Weights of a small transformer language model: 5.74M parameters, 236M tokens.
MLP neurons of a small language model. Each row is named by its layer, matrix (up: input weights; down: output weights) and neuron, and shows model dimensions 64-159. Each number is 500 + 40 x the weight over its row's rms, rounded and kept within 0 to 999. Numbers have three digits each.
After each neuron's rows, "fires after" lists the tokens most often just before its 100 highest values on Wikipedia text that the model never trained on.

L4.up335:491498480485499417462513511587504493541458495535555606550489554473459515517542506548504518482480516517490465460484436518419600418515532524539538586499511495433531454470583473362566448561509539471478472499470516488501550547503537547449547572538500573467473464512478496568464541513442530498
L4.down335:539550488487511535512458516503457510471506459488431415515487496489473472478529503480501550509511477424552503526474551430486432562480523437517424410547494487529511573487485555570458559470455486542505573458544390518515523485510440525510521514512463482478585514525526596437532529498481514520
fires after: "T", " T", " W", " | T", " Th"

L4.up273:515553530452465524420386481525466481470498538479540515485463522450519533474561481555518476506452442552490467479511526530476459460535547495377529544558480431524521469573532505560513513502527485471539445517470520465477514545512467453516527464528513516564431527572487466539463496512560477409
L4.down273:532489555473508471441469490419474428550471516514500464512509428537478493503485490539560449518472536520509528483404545507464548502510465521495517505426528547504526506446484411470415540503555544563507505470468534510515498484548540520455480474471508456446485578450473507514517436558473490444
fires after: ".", ",", " .", "w", " st", "av"

L4.up584:534543474433541566543521513417518474520492533502502448530558584476531525480549432519493473474502499611486532499510428540554505476462556516434541601507528519467512479482477436543565519520515486459489473594486484515451476526508450473506466409531508512512426493527533490515482531532500433458
L4.down584:469591523490525546462480412510519564502505491477505491586449525527456528494463445466437421526453544500522474510470389475455481544503489454470513553591555492453502457522498586523533512525525541466534451475499511532499529485509509480505461434511521513507582490552503524495560503558498462443
fires after: "."

L4.up226:526517482472476522499495478549492492473529458446584479496574466480569492553541481543493504448413465596470523475483492525489519459477500526550563597557464467489507538472526437578494497495515465453499459522427512589494476527540484494461507456468504472526485529496452490491576533605466502462
L4.down226:457496469522577449431559477444564561494499458503455570442528486493488513443469504496467531519487536561465490543438445466492480486539457434429500393529472428477480552510469505489506484540453549500492536460519491527610550463445507523551496524418525515537524535519606484501508529497456556525
fires after: ".", "\n", "3", "-", "9", "0"

L3.up314:440476552546469558458481494483520456579381467477498536499549454451536542480545495433505485528442518461489553467504509544505506457523460510510452520505559554465516453481545485530489507531515479463488484570518515548464512465536524538509517531505491463439492435442449546568553462531493481466
L3.down314:479582495542439483518472494514550431524512533470458521497445533485500509480574571556499534511512498447550440391552518576489505482499542583505455456488499463540463510444436537488486501520528514488471487487512424500603510473512461512440498514491448428428485561454468451492519531513507452547
fires after: "2", "1", "| ", " On ", "On "

L3.up101:417489438545518499466500492452524495563491494495531504545599475518494498451550457520526498511437492519544529498536490540466491467509443513484508539529538504506446484460524634444513431470504489505548475449508527497478557470514567484473539461515557459481508471525517502517484473586528563451
L3.down101:507527484529482440494537536512540435546513544411483507527446548453459497486492520414495431612488481527546493496513472515539562441501502489551462493472440524466494541541421452442520458500424561543515528543529436505470446444441527521487444463464573554542504469497568524438431588491544472528
fires after: " on ", " On ", " to", "On ", "emb", " Abd"

L3.up242:437516459557504495538531537499494483506524450541522505456531428467605520469598472412546557497456490474502526502541504479479553435502475541594504540488494490476497515490543550482509476510534487478495507466505510521470541450547523530419486547543485488448492504420471472541465461556512559459
L3.down242:521522520460464456520502464525525485476478472474470522436501474470480534535498466490508552467533453457548493606516513504559484582494505449471513535466499430469403559453459478546508462441531491509427430512595558558373476412533492557505480509546517495481520528538549507479434528519491526508
fires after: "2", "1", "| ", " help", " to", "In "

L4.up67:420435519444564490465546498491482420537527556561445565446483437465475525488499486488536492483526494530480552450477456529543504464533500481558530517500510552500492525466502515540525525484519537514429434494520496522461545434487548553529543557485468512498457524450479527512510410563529482525
L4.down67:450467451514464574547606463496527439464503548541510483484443523556517533467495501501477541466486513542582486503519498457477473543494464515482498428462543479502485551511447522500448473467504479489545552457515474504454572492466438583499487509548471475435572464530546488520534485548458504431
fires after: " G", " | S", " T", " S", " | T", " | G"

L3.up372:565422428556493489553540460455473506525541528464479514512518496476448478516500529535530521481427524496484406502525450486407494455537550503530501517471511442547533464536527540481502499438534571382513464586459549497488541512465496513513549477441536507486478516539525432492457500497471596491
L3.down372:501540545501560517592516480521442457470480482490450599447540405544555623519440483468495497490454459431502491489543476447550510488497463604538521473467449440511499477450467508457517503514462459598495473451478443498512467495556428508501504452500531541491518548495495548499500517553505559484
fires after: " t", " T", " b", " | T", " cr"

L7.up577:523456485521456577464558499456435468569475527520489474487477501489532508482559462520507518489494484530473527499500500416486608502458459538499488511478540497487475475497593556490487502524507524431449399505437584525565463485505512562444562501507464379494467479577457480489524514500489571515
L7.down577:510553503453547525510504481469493533462524451523464465500522501503560482430496525464540512485487544478554539519505529489518493513439541484465476480580462490486490485527531436473478477495498510555530576484532424487215479460561508495504464474448498549506477531482568509442512521514496503569
fires after: ".", "\"", "\"."

L4.up112:523514487507538555502434505516463487498463514441515438489512570456596479422537500527449514452502472577512452566486440496478519505514509481527492557494510507489531536489549469593526460392503518484479521500485536475465507503570487504517494493511514504496465561538432415475527495462477462449
L4.down112:483539497443481508483514461571492509504491521476439508560534563520539419451487448522492469493422522433467509525492537474474466548455442442541547463494486496510524524511512536522530604474575546507482600437532589488497466483390504530549446488491582533429502547534530466583498509484523551497
fires after: ",", ".", " .", " was", " is", " arg"

L3.up303:530528410449527588509537466490494426502519519508477476520452501430475562495534498586461513513496509534468487524464503522465479424467613492484516552514550460518519520482504480539522534475496507413517416492487512492477467496537467477461528422440519495472456505511547450493556530552534530404
L3.down303:549503473520503531459533483570477500447512509492543503552498478430497454526478466535520487451443519551549527440476443521438465486439515441519512469656443512466509487461543456522555563533495463489622472429462431501469479476449452540528466492500467530503544544533562541497515530548504510509
fires after: ".", " | ", "; "